Weights of a small GPT-style language model, trained from scratch on English Wikipedia.
Size: 9 layers, width 384, 6 heads of 64 (1 for keys and values), MLP 1024 SwiGLU, vocabulary 8192, 20M parameters.
Architecture: RMSNorm before each block, rotary positions, biases.
Training: a variant of Adam for these matrices, 1312M tokens, 10010 steps.
MLP neurons of a small language model. Each row is named by its layer, matrix (gate and up: input weights) and neuron, and shows model dimensions 16-207. Each number is 128 + 24 x the weight over its row's rms, rounded and kept within 0 to 255. Numbers have three digits each. A neuron's up and down rows have the sign that makes its largest values positive.
After each neuron's rows, "fires in" lists the words (lower case) most often at its 100 highest values on Wikipedia text that the model never trained on.

L5.gate251:094124126134104105129118172118170128103128132150165132189174111115109176076138096127111135156182172152149106148094150120107109129129131130118124110113108138130150129150134149158096107104103125124111095116141156085153144126100139114146151140114139157123145138146153124146091118132139150156159152140114114161162124169174137095179089140120148148135140111123176144086153128133135158106133141121142150160114111131099133114114150112088171112134103148170151123084161089146114137167107167125119121175135083121145119154137098130097081122124123132167128102122122072103090139151148113126
L5.up251:074127131158111131127184124097147134149092155129177140128154130139102164140086143122140129156157142163120156144077073101149171143105128092130130129089112129144153118134111161159132139100132122134164098116158122103130147145139131113100119160129148146146122095130163137162158132113148164118137113106121157125101139127122118077129069122130115059086107096105152106116166073148157136101112151170151154147128123184093150169093169093149147100146132173133128161141132109131132125092144098144144151159108129100139135104144119113111120149093103153163120086065148113116133139159116160153
fires in: "on", "at", "in", "one", "to"

L3.gate351:126127123145157131146107116136158107134148104125122098165120161131147138107120103162133147108150172131121081090144097111098101130124097108113168101129148165128172097144132100105118094122100139134106092167168118126127127095074139145106167163164123119135124128121124117149112115133122099168138130158109091128123151146121141107125097090121164174147128132135149080132137104106150149099144110097087135150103129142130136148138143130171132092108118169125121134111142127141172104099169143100157097128089093146186119140144086138135095157095134144147130110163130119115085099135100142151
L3.up351:131127115108138082153101117158145158095119120166127111114092132114178162148141098102143145160110142127086148124126106162129127091146092133132097091172121171124141166126152104165102123117139165103150139120117151145144157124161119133107127131160132122102142143121140128139190118142171148149141152140149135198105143127121161139106088133129183143123123145169085169110152133144141115134161138132108090113174128106117139121124137148130155178135179126118103117131109107106130144086091154121124165115165134151173097136107145133165109123104158155122126162190094111118157142120131120154
fires in: "the", "that", "of"

L3.gate534:164135108116114109135137139165146144143113075098130151156143150079155092154130134141106101121115162117138121141111102125120104145126127105130168158105117143086144124129131137151138101143094102121133120126151122134140117116124150131111146132151150110137093085121113167086122105133133129132098113140114116125126112151163118095179085084116119110142166121134163152121134133128176119106140121128108153153144129119110114151133112105132135096090146103084103149123092106105127117126088105110146130148119159118133087177130114156092130148140113109150147122113079127139090133115101131149
L3.up534:132112120099108150124152101076126152159182126112114175127120151123118106138129100169153111151126160106125147132101102160135155128140104115140118147161143136089140112126091140159187086143120128114142153167095143132087122126125140137139159136125135120139138133140167179118104131079090122153126117076085084143119059083142122078146126131130114139128118157137119142155101131084154107128147128118103106097112163138103088118106155136130137126108142154136135102173156121140122144086129139096130118149114131100111123115137096149133105144144106115148132161160122134124175091113144178115
fires in: "he", "had", "she", "they", "has", "would"

L3.gate831:103154114128148111142137120163118114073136118169135147121128100126134134089172132162138107119158121135139127164136174155153115154112104166153148121136206124138153102171137152122135158145150159149134132144083184140140154109148103116090139188102119108147113158147130110145162137150093106123146133113109127165115149124158152114129111141116138163162171114109101146132167089129104123133145114110182143161146103172133144122111095132131130128135132140137117155140133127137089115113162131138150123155132097096153138115144117111110125135125101117168096119140116122096100116160112117089
L3.up831:145149117104153105155153168147112129116127107133133112138124063129161112151147091146121138130097104155122131093147114127137117138149137102151127121126153181123147146199120095175108159125110093121144139110111134109157194176126167102097122107087146170083131082158167102151163116103125116138093140121103108115127188125162089125136157131134094105167165114134112147159174115185144125122108131152169116140165131114152134134097105121125148140157110158118121126112139091117112148140087107100151132107106119151141108104119142135124135092105118144133122097121131123123121168094148125134
fires in: "in", "of"

L3.gate682:161144156141100139158121127127113140124113181123107172169095152077093131137097100160127131169149136109086167118146161170136154133131131126165116134138208107110165123111130111135172170099129110097118099138156134101101119140105108121152144138128107095124112101149158143123150142099128213165124121122135118182149154103111114072149161110118120130136121154139120133151119092134101109135134174155154102117137112170152167127116122104159114122104126115123145152103123158094109164120160141112106140135122070146132098128132146090171155123137117143123121097113126109106159105082138061163
L3.up682:104136103096167137113104149103121120138115144128108122152103103111148154098136142156097129126175125138167141120101132139135130131119151086130131120083077117136169088136131124099144109135122132102143116145145166137154125145119137118144150115153135134127111158073148104121128137116098110140117161154066117143105134110123070111108122122130159156160104125179132106129131134087130171104143131160116121144110112119116176148158111126138170066173116137155101142140120114139120116150085117155121082128089122087108103119149120104124138186131162154103132104163168182128148132129133185173
fires in: "in", "at", "on", "following", "when", "feb"

L3.gate267:124126119167157162069102149141142126126099151135102124096096133149152162149108117111142160111134122138138120095164152121128101163155154171179151150112128130105135167131144139122151136116150116078129145125144148102145146149140142122115140150121084140120121070083163108129128107140096112134157155116077142165119070173096120136163156105086148157133148124129106135114133128120144146114095108122088112157120102090108147150150086143147104134124144101140128135150131126169094110134142136117149159124117127110143111115147105126112107161122140128130088093129117118136152123153092144156
L3.up267:063161141134114154099130117139145136087114159151110159103090159119099122126117120159094127151132129132173163127149152107153104125111103134118169135110111152107125162105126147135108084111107123115163144106108155173130121155087123156168119143142129126103193129109118085097121099133134091138138134135132103122109165121112089101118146149106176160156082110148153135161100140073114126074151109135127160133099161172128115128133122161152146129147158110120184113088140150139125128085103094116168144138116150126137122123141107134139108139145176116124132142114168188130128119117123128125
fires in: "a", "an"

L3.gate274:138152134123156117117127140124135113113094115129125151123136115117151127110093128121084126133113122094120127131119146139152123108122119128126124095066106132138114112132102096143075124111089129139139123115122097162123143171129117127144106165108128135079124157122171143122142093142175119069128160148098084120125157157126130115108147180122086157125122124080176104101109149168094106124158154086137104170145079114149171155147135181134161126080102119118129143143147083086119127113089086094132110131158134152127118136130143134126088154094158130150128127166142110138139116136142102138
L3.up274:085149185113102115133157162166097119142176143120134150131107134113134070161130074112116103112161149115115137152135124134148158113128108142160125137106121109137141148122086150129157193118141132118187125153113112114167109127079133137139167155151130123133109175151145155127139134097139157086172116127118114109099173128124113115144114140144116125134132118094059093132107103148139142152182156158164157126122140131118153143121119126156093124062129146152105164106164130109109166115151121126097125181152113120126079114152132146128162136148126174128105092162113070095146165113181134105
fires in: "of", "in", "for"

L5.gate282:082119083096097157126114137139145132163125143186102130167130147066120139127116129112076173137134138119137149103117117201102160150093150125144114097150149122122171087138131119109103123128104108152145103145198149140082115139133158110116147101149130079153124167124104126091131165134136110181134145114109134167097138122119092138138093085119168178156105120130137089129157119091110100135140154133113106108182100118100143117145104156125199149126103104148150077110102110143150127129136077113093142133090142083161130100099139089153108149135071163133110123123108136131121155142131136115
L5.up282:105130171144116128160175120149118178090145164151123114145123120135109130128104128049107089104151139110082128133090144116170129108130150087123151115128134096150158097081121117138109169141151168123135162095123149116128177129142150078120166133109136126114165105131138084114119146153068160159093153136114150168150149145126110128115101116117148109078103130095121158107123122152131124126142150105134115117157095101153108142139160133090112185151165097112140131111145108117104117122098112119173138115085139151137120133126097131202122137092115143150131084128184101133166118102176113124
fires in: "before", "after", "following", "while", "when"

L3.gate297:096166123171097127114161122130073170131128099148108124086129106130114053101130158134142159111123127079122158106145122132118122143148129112137177132147126127134111124146085102126139182102134162143124106108138119170148120170121134096119072143121137113121124114114169126158159112083112121091120156092093140115142166203111127152088164141101112136116135131068080146100132103111110155123119139163121144131121132114162092139143098147112176135137103131099155128173198154138170122136152138096197124149127150150144141126129151087145147125115146152177123140141167119133172105116159091169
L3.up297:097145088112148145144139149124147119119170109116137174124082094106173069145152110135139097183128157136165136118115119151162094104108145118105124094119130135131117158127111137146105168139109102138152119102118135152149129149107114119133119072139087123061150167125114125134134107144139123122092122107139104131146123111103145106117169127158147140135150072119110110097114133147121160121148137134142108151167148105144177154128116131146167150111128115113160094111139068130128113116094120137097173112167112125070081093150109088114140123113135137105130113104134111082146141102149125159
fires in: "in", "of"

L3.gate751:126128144136168118146148139160095125128127113164137121114190122134113090089146129112111106140149147140141135142084156113144094156121160055148120156171117138094129138160102136151167120076171106143134096104119150134079151142110136130138125094148116132108141089135151070103127120113135148096141131168113108145151149104145156115130095156115141101098080078076120135103124119142116102132099112133142146092135115153158117172114105132118133132122128170130115127167130129087109156136148152143140132113081078144124114176103150148126135115149153099123163148198136154123136116142139125140
L3.up751:135138102090081107081098136077135109098158149111085109129123121132072104123107140136143100167098135123139131123078123103128163164120150119130126156090134138128153149143114102139137152139154135109167151104147105121100103143156133108148114171133085137158096119116179142153125117137139129152101140131123160115145136104110159134155128101126153120066146101130160141086171123144110160092122083124131146123163116166108130130108142111153124116162122136130087105169184155142169126128118147121163168165108183121112129113119119151136151114130143135130137131154115103090155128119143143150
fires in: "in", "from", "on", "and", "with", "of"

L3.gate614:106103097158095125112071178184157124107107142156126144183159141082141137101104121166108115110111168171105154120132180093114141122111118097136129138122138163127174130150117155129132096142135104074096129138110186124105081097156129126162138152100097135136163137111066123145127124105143133170119158091126115159106132106106119128111126151144146158117143137172115138076112135129193141141123137120094103168138133126082098155150162116132178100074116137173133096124107116115115093141109129128150132123174137118128152148143109133100084137141126166146137130126111118091131068112116132158
L3.up614:153145140145170129192140134119159120124124126119128156101088148111102162148127126154133141127154168127119072124143144130104136089181120139130114076109134160126148136125167135089114133142123152122164094153159126115150170160096122118138167100129130134169138085130116118132127094122135140135126161197104115114143155111087127123159160098119142131111095117135175094164121095144112121100076169132128130122078123091146162124170085164120127120116119093064116141111093136124108165154131158102095137116101128133101116076114138139145112130142126146132087100129116159166148133116134142129
fires in: "an", "a"

L3.gate787:096129151113156117109115138111133113108107129125110123127115102155095126114149174196179085126128173155141109115150145138106137153121150141144115141119129110155120113146138132116160168176155136129116138105174193147115131154141109195116147144119112103128114162174086108126109084135121126136115148115107143127143125117114128177159131097114117123109125156115149150096133113104142156079084135137144160119132118143108130117144098152072118139109098144158158144152130132149115121109108092101146126141127137072092135146122161152105139176161118131125087142138123112077164122161093162131
L3.up787:098100136166135138095158160127125142140133126114099092140182159163131125095169111124135133112177152088122133139097119150129146115163156097127178100120156139151164121109120107133152126124150175114112111125152121115080128117077094138106153157119138117161116102126128189109123169171106129088122147103134131160165122122127136125120117151123154096122102107140175111121114122116132115135118121144164112196145156112162109139178155104066156113153123129100169134135151135083153117142119127143103111122103145125171085125120120117119124136111128126149109121133053101099110107109140098094
fires in: "after", "following", "while", "until", "in", "due"

L3.gate976:091170118107121137123108188147093127129075061145108114102110091124145107148108096126127118138097123133106156108142162138131113106125125152131169123145166135116129129134178105127112163124142098159109104142141104112128134144140131123116108135103099095109121141126164141108141117135139124129149133072089124110108134109143114100123176145082141115140151144105106135122101101104115105116137129124134162099147144124132150132171107139107163172140138132121141125147116134137116145103155116109147123119160110106092132091095133117088131140140129095144130111172120124130157142121113117158
L3.up976:140126123085101140112149146134105162133126117102108124144141148129142134085107074087132104115128142077142154147150142122125144107117152109150094099148122129116136142111106114128152152150147138134110129096138106119141133108095088125118143106139108134155121129108177151157101130146145149109154171135184120111099142169113144129157117123121119164163147103127142092094086127074158144112124102141097098116129102096103158129164136104123144112133189126119137091139112095114160108139108118123134142130143138105108083131099172164131138119122137144139164188112109100114152131115136102143
fires in: "at", "in", "from", "of"

L3.gate803:132160136130128117148139163146118113142091135150120133138134179130154078099085136152131118087115148125072135141137166093122120128126145096172124117137133175104172103138166117118118148111129153126125100158160133137158111084121107124153143144168151154125134111098103109179119168119127144143139165148141095171124133124100127111119111174138147150146163092120109143113157136138159106088119144175143108119132115097119130146136083115124116094126141142130150136131087101138084124164147132097124092113101128154161118129133113132141101123192118174145114133174114140115109136100121150132
L3.up803:144122099130127137143118142100117140140163113092105111154118107117105113135171120145106154106128151126154079074167106117114164155191106124179123094117145159135103156121115096152150152099135157093148104148139072103123086106141129137113139147135136098094139126129143122148134092110134125160165086171103129105081129128117112155132124119141093126120142088100102165153045107143137090110120145118118125140128079110128107154186115108147134139117126148186138145132107131130129138146153158123141145151098112142100117127097108115108128132187091146128131144153125079102136123105163135135
fires in: "and", "they", "he", "it", "but", "so"

L3.gate580:108103127120128115152116181134126059103158133178128145141063151136141132086107131145140100102133139086116136170141130097125131130127110160132163150127142116127197118157152101132137143138153146143157125109114118090154143132150119170175107123155128119149104151139123138112108103135102108118113124149079136126148117117084131133162097145131160152149162055127142147142127143134118141147098150094151150115134157076095086124157125153131121098133142157109163113146145105122168108159085109104125129120111121090173126139136127136095112134121102157127126101148101157121127125120108176103
L3.up580:132111104151152105100112117130120120142134115110128144141149125164131150077064095148083117104161177126169148124109088118154160154099103111116126164153144126135161137136140092167136139108099099167119128146140154104137130146128118177155109146113104156141116156143186139138108131118140095109115129144109137124136143177149131099141115116147093136162146095095124168131108151156148133095139105116128153158125158161127131142095161093135129121088149126132092142133136094131133148107107133126209117147116134112154134123139133194118138137135120128138120123127157130157142099148189102147
fires in: "to", "of"